MLP neurons of a small language model. Each row is named by its layer, matrix (up: input weights) and neuron, and shows model dimensions 0-255. Each number is 500 + 25 x the weight over its row's rms, rounded and kept within 0 to 999. Numbers have three digits each.
After each neuron's rows, "fires in" lists the words (lower case) most often at its 100 highest values on Wikipedia text that the model never trained on.

L7.up221:481495530460516507482505559492523500527476493476532528492477507569481500486437506500516519490509460505511477515477517513465480476536486498515489495508516491514516518512508506490527466475520491521492533481500485468481468500500481463458443458484509517485471503529531517512501498509486558484539476502504465541520503488495486469517502482506549471438498526486542494479482498522456516537525534546466503508463483529510519548479521459477530499510516479505518464487511509464500454482466456486501455515494485489498525482508464514433533546486540504517513476483500485492520501504451507503497493493482498516523501494458489512504518486522570525514455468501483525555553468526477464520468482497519533492487511500522537457529470467498514471499543489533535475494484477483521438506476547
fires in: "the", "of", "in", "to", "a"

L7.up278:536538536506510427491502519487531503470489504536493468485470506460455525514466516502493487502525498460520518483462495491493493502439470480489482521449452521471570522512492482474526474467525479501506475483532502496540481488495479485513467481513469531491510505495558498514488490490528483474563535522507497504466484501475498505486523502482423473539510503540528489501446515467533499491507544534504485473478484537506528471530530494485533458504506495469488495478486504509483516492470532531550488505522505518524493550450484527467507531535476509496517511471509479495480468497503526483486513485529491501503544489458475502493536513503548511487520515516506494498443515521508516516531497527512545452521512481485521491508524514480489490496457501552481537531487495483465513533486482
fires in: "has", "after", "on", "during", "along", "had"

L3.up67:509507517506467468446522514512474459510516505531478502575464473442496520522467518485544519515482485480479519509494510503560479494481487526470484536489467530484531494520474507543502493510467514470491539465491503510516457474500440480523510499502502455536508488527529490527541505486438501472464485548525483522518467469462472510509507500489521474523492532479529461513488521481455499495494465536475517502533521521488504458513513509482492505533507526474518526497493465507437448513476492504539477492519510535451457494497481503549496524474524524528517474501482479489497495513498498506515504436550476559504482516485524512468466497544518514496460470500526509487508502503476507458515494496522510498504543458536483470526532519506493470457481479500470530519508510534507473500495536
fires in: "from", "as", "to", "in"

L7.up454:467440518491437483473525524473505505520469492530492488526537525439511495481457492510565510520489519448519470513504495508459485491499499512509529490518510511523525520509464480527525533499467510494532466487513546526512482471495469511472494520471541484516462496504537427535480468498535507473504469481497510458492504478493529513516484522532475500501534488470539468550491504501544479467505471545481505481494502518496544496479488501552468501501507540531510518504468509499468493483510485462471500472510477499491518519488469523534482564500479490479472488521495489527477521475429503482510441501473507525477498500506530485494513526447502470471533466474521506510546508518471495520483462507545511514494499506565502538521536446473505506526515505472509504507490525494468522504485496
fires in: "after", "to", "following", "of", "since"

L9.up651:500468510514471521503484534486492490518519490509499487505517492528484533512516517458479527494462501541502499524516498527453487453514480495463481541507507514465527463528472548502471479527491504519498518508508496513516493469554495495532491508504501449503507454473514490523477480506495489528528527475514508489469477490446519526497508541553485519457524504524539543487515465529514538479467522483523456464503490500524490484522498540490480552515499447493548534547525499518499470518525499487499475454463521484488499492506478465494495536473486530501516487535509456518494520524503466515502493483477514467500500518474524481502504497523537498499530513461528493452448499533523480488455509482544459529542511552517513545499539476486512503485519494478496520526471486503508531465559486
fires in: "as", "was", "became", "is", "become", "also"

L3.up626:529504496487478580489463465527519537503493509497516460507499486490523562517507444468461487470484464538496502492504502491510487472458484505488439455507458531517483477500496510523525501508475498510499514528520518530506501474461469470491506503507479503496473508516549505497524514525498522505461539518519488527469522471531476532497459524478507499484497460448468513515496516498505519516462523504489515536524518526469533504502496483507502508462546485485480500456545498481537490533511500499512453495488493537442533502524495488488487467555529508510489517556479489471494507515479533485534483487517536473483499498478536494515487503456505494490506493483504559522479515511541479519492478508468507479553499478524519519503481527529472460483508483527513514528479521552496412482501475
fires in: "of", "bef", "in", "to", "love", "stress"

L2.up485:500482495508495491514528504501495494533526511491490479575499518500498504463497534467537476487502473507508485555502517491497490491495487485501469513505511498468478531490472550473483535529471477514466463506442540508520502502510465452540479467488482515495534478493518502521499492502509524489509505494477527458506547483528514473508514443519506486506502484472468522512440501497536505463468530502510483469510475506480476484476508468458489498474460569478538562494500498469521542486458447518506550509496536510510482489467518537447529503518502472498471501487533485490502509520471507515501515507524486514481470526458467476509477488532494507569486475472501505497520463493528511520463516549526491496511423495487520459509524517522499513529520497510521526503491481527485559490506523
fires in: "which", "as", "that", "in"

L3.up928:527506541497519532481508479526512515476488470532500488506522535464501494488487510492467453487466518509591515488498505475531527528481458509503478567488448507488555515524521484494509516510502513530480496521506465492451512504520463485526533507531499533508463480505535532505529490474512498508506506479512498494525533498519495533503493472510468491462512521505453485499488519489530491530522499528498495463538503510465516493489487458515500474550528490480485481467521488512515524478470514475514485480490465518494517512470511505491516533485554461512467539452498488471516478563493508496506495465514482505468475522478506495480520487467488499486492513481498459490516486545480524481552421477511464496478484499451518507514501516481520519442485547494467523519552488522470498480524522
fires in: "well", "which", "part", "jain", "in"

L3.up690:464505525515528474501462517481521518535520523500527500485511472522450499511511523476497505510502484408477489538444489509487478516475432523466514505476548473488480497511481506536546477445507496453492527492511473495485542477513521462516494508534509513550519513528516494479504534466544535453453498525510452478484503525448518514539495490503564529474506533458532487519504483481489498480524472502505549517492471529492524487505522474472504495525473472494514503537486530540522505436500492506483517487483508484484512508506527471499487520473518499468474485533513507530509517484489484491452464517521502528464509452493523519481454497510499522474509509529464498504550503493474534490536467501508487529483466486517487494519487509510493488484497511498475521471508515503496522550519553
fires in: "of", "to", "several", "large"

L7.up354:462468471528515471460524526470528483524512509494493502517476526547496518530517491499513500531490464505534524483491512491501523504550525480495473509480506469475487458502481483491438493508500511543471498510524455494491515519520512525455495426500484486489501556500491503511474504531490507535507521508532457522498537528487499569522517438492540488478518505520477473468488489528482513528507539505495502446490455507535482512492530491565478514458532481534551486506525523512478470517502537466514532442477521534538498512474485476491477504533493530454486456498474496553552485491470496467503488476492487466465510514503487493483481479508500484510510505498504515512499468521506516462487500473486514543499513481488502524519519493499485524495528504498511538511420501432510527478509502
fires in: "is", "was", "released"